Weights of a small transformer language model.
Size: 8 layers, width 896, vocabulary 32768.
Training: a variant of Adam for these matrices, 1197M tokens, 12759 steps.
MLP neurons of a small language model. Each row is named by its layer, matrix (down: output weights) and neuron, and shows model dimensions 96-223. Each number is 50 + 15 x the weight over its row's rms, rounded and kept within 0 to 99.
Before each neuron's rows, "raises" lists the tokens whose logits its output raises most directly, leaving later layers aside.

raises: ")\"", "\"", "\")", "\" and", "\" The"
L3.down473:67 74 53 47 53 52 67 67 61 49 56 73 54 65 41 59 44 70 44 67 37 64 33 50 39 47 48 59 58 46 62 43 32 48 38 65 44 19 66 48 44 69 39 77 62 46 38 47 60 62 68 57 61 47 14 33 82 49 65 70 37 37 57 58 35 18 46 64 49 28 46 55 58 85 77 59 66 56 50 47 45 73 82 67 67 53 59 72 50 20 19 68 48 61 58 33 59 40 41 54 60 66 89 49 41 50 42 58 76 54 32 50 56 91 65 61 49 75 77 49 45 80 55 50 64 69 40 46

raises: "ly.", "ly,", "ly", "ly ", " involvement"
L3.down1204:53 56 28 39 47 39 30 55 36 49 66 61 52 41 63 44 31 60 47 59 83 61 26 64 46 53 58 54 63 57 59 61 36 41 44 40 67 65 65 51 26 66 41 30 61 48 44 33 25 52 68 24 67 81 50 53 41 70 54 10 69 49 46 55 64 35 67 49 36 55 45 46 33 42 70 56 63 54 20 63 37 39 49 59 50 51 42 70 57 43 76 58 58 48 64 57 48 45 40 27 28 30 37 41 66 65 59 25 90 25 77 85 52 66 68 58 83 41 54 49 36 30 51 41 60 78 44 57

raises: " respectively.", "ville.", " power.", " himself.", "ium."
L3.down508:49 54 49 67 40 61 44 78 51 54 56 27 50 21 49 48 60 86 76 36 64 54 33 42 43 54 49 35 67 46 77 64 34 49 40 51 33 58 52 44 52 53 47 57 35 51 31 25 67 69 49 63 72 42 62 45 72 45 41 41 34 50 23 31 55 41 50 42 48 48 50 54 45 18 44 40 64 17 73 47 34 21 49 62 39 41 40 48 47 75 40 39 42 41 38 54 72 54 57 65 80 28 54 39 56 47 33 52 59 51 38 60 52 62 77 55 40 25 47 63 42 50 46 65 45 59 79 52

raises: "orthern", "igeria", "ations.", "ation of", "ation."
L3.down1002:65 20 61 43 56 69 52 42 54 56 57 40 70 48 34 43 76 49 35 53 99 53 39 58 75 60 51 34 39 52 53 34 29 75 43 88 69 40 59 46 28 60 48 45 64 56 65 64 70 61 55 37 34 58 31 49 56 69 38 38 46 29 58 45 58 38 44 63 65 53 74 46 38 44 66 56 49 45 68 68 23 44 83 61 48 61 34 25 61 34 36 56 36 47 50 56 47 51 44 50 23 67 54 67 38 35 37 68 54 57 53 50 46 61 64 71 40 76 28 43 78 23 22 32 36 22 44 32

raises: " same", " latter", " rest of the", " original", "rap"
L3.down1920:31 56 40 43 27 29 54 57 26 49 46 42 38 46 57 25 49 61 46 33 40 56 37 57 62 74 55 22 59 59 24 67 40 71 30 70 42 28 39 36 68 39 73 52 65 56 47 75 48 51 48 56 13 36 38 36 38 44 56 44 35 38 88 70 55 42 41 42 51 71 70 53 60 44 49 61 49 25 47 48 58 39 27 29 12 49 58 32 52 50 57 64 39 26 32 59 48 38 41 68 62 53 68 58 64 46 60 47 33 43 35 49 59 35 55 49 30 79 66 79 55 53 47 31 81 20 45 76

raises: "ity.", "way.", "op.", "en.", "or."
L3.down2373:34 58 46 56 54 54 64 57 56 41 50 66 69 45 68 51 50 69 63 52 33 58 50 51 46 46 40 65 59 63 59 47 29 70 37 49 18 50 65 51 40 59 37 57 09 42 43 13 53 27 73 80 45 48 73 38 41 26 49 75 56 62 47 40 68 51 26 43 63 42 74 23 56 42 79 50 48 59 39 30 39 68 37 64 36 67 61 58 45 46 43 62 40 60 43 86 84 84 69 63 69 36 56 78 58 49 51 44 66 47 39 68 65 64 59 55 29 56 43 32 60 53 86 44 59 66 38 35

raises: "===M", "===T", "===B", "==C", "===N"
L3.down1157:73 40 55 48 48 69 64 40 57 38 57 32 66 55 55 32 36 48 51 57 47 52 23 20 52 59 51 47 46 45 48 48 18 46 64 60 18 51 54 45 41 51 44 55 41 47 57 33 56 45 36 69 43 30 70 32 32 52 56 52 67 74 83 47 40 33 69 62 60 46 32 40 52 49 46 49 44 58 58 49 55 50 60 53 58 41 53 55 42 49 37 34 16 52 59 82 51 46 62 41 60 37 47 70 43 37 43 53 47 58 64 55 45 40 71 53 20 39 50 38 47 65 43 46 31 63 59 35

raises: " government.", " government", "ities.", "ity", " parliament"
L3.down1487:13 54 57 65 37 65 60 56 49 48 74 66 60 53 79 40 54 61 31 68 52 47 32 55 92 53 50 56 52 38 48 57 53 37 52 36 55 40 58 79 54 27 63 31 42 38 72 95 75 83 65 18 49 39 28 63 63 24 46 41 67 64 48 51 70 61 28 46 39 50 42 57 36 54 68 28 59 48 55 52 83 38 60 58 56 33 46 55 64 43 48 62 31 36 47 69 39 69 62 63 28 41 65 75 59 40 54 63 57 37 60 46 32 50 55 53 45 32 75 46 69 49 46 50 58 43 29 57

raises: " =", ") =", " himself", " himself.", " Press, "
L3.down3395:56 30 62 63 38 56 44 52 56 75 35 56 41 29 62 43 33 31 60 45 52 61 58 54 41 61 55 50 46 43 67 17 56 42 41 37 44 43 34 41 48 74 29 49 59 49 56 47 36 48 59 34 72 60 41 55 47 61 62 64 59 35 53 62 48 52 30 43 30 50 59 64 64 33 54 26 41 47 69 54 64 56 59 70 34 35 48 40 41 57 62 56 60 59 33 55 48 63 50 65 55 61 64 43 37 55 70 40 37 63 69 29 54 37 27 34 66 48 28 64 82 62 65 88 69 59 54 63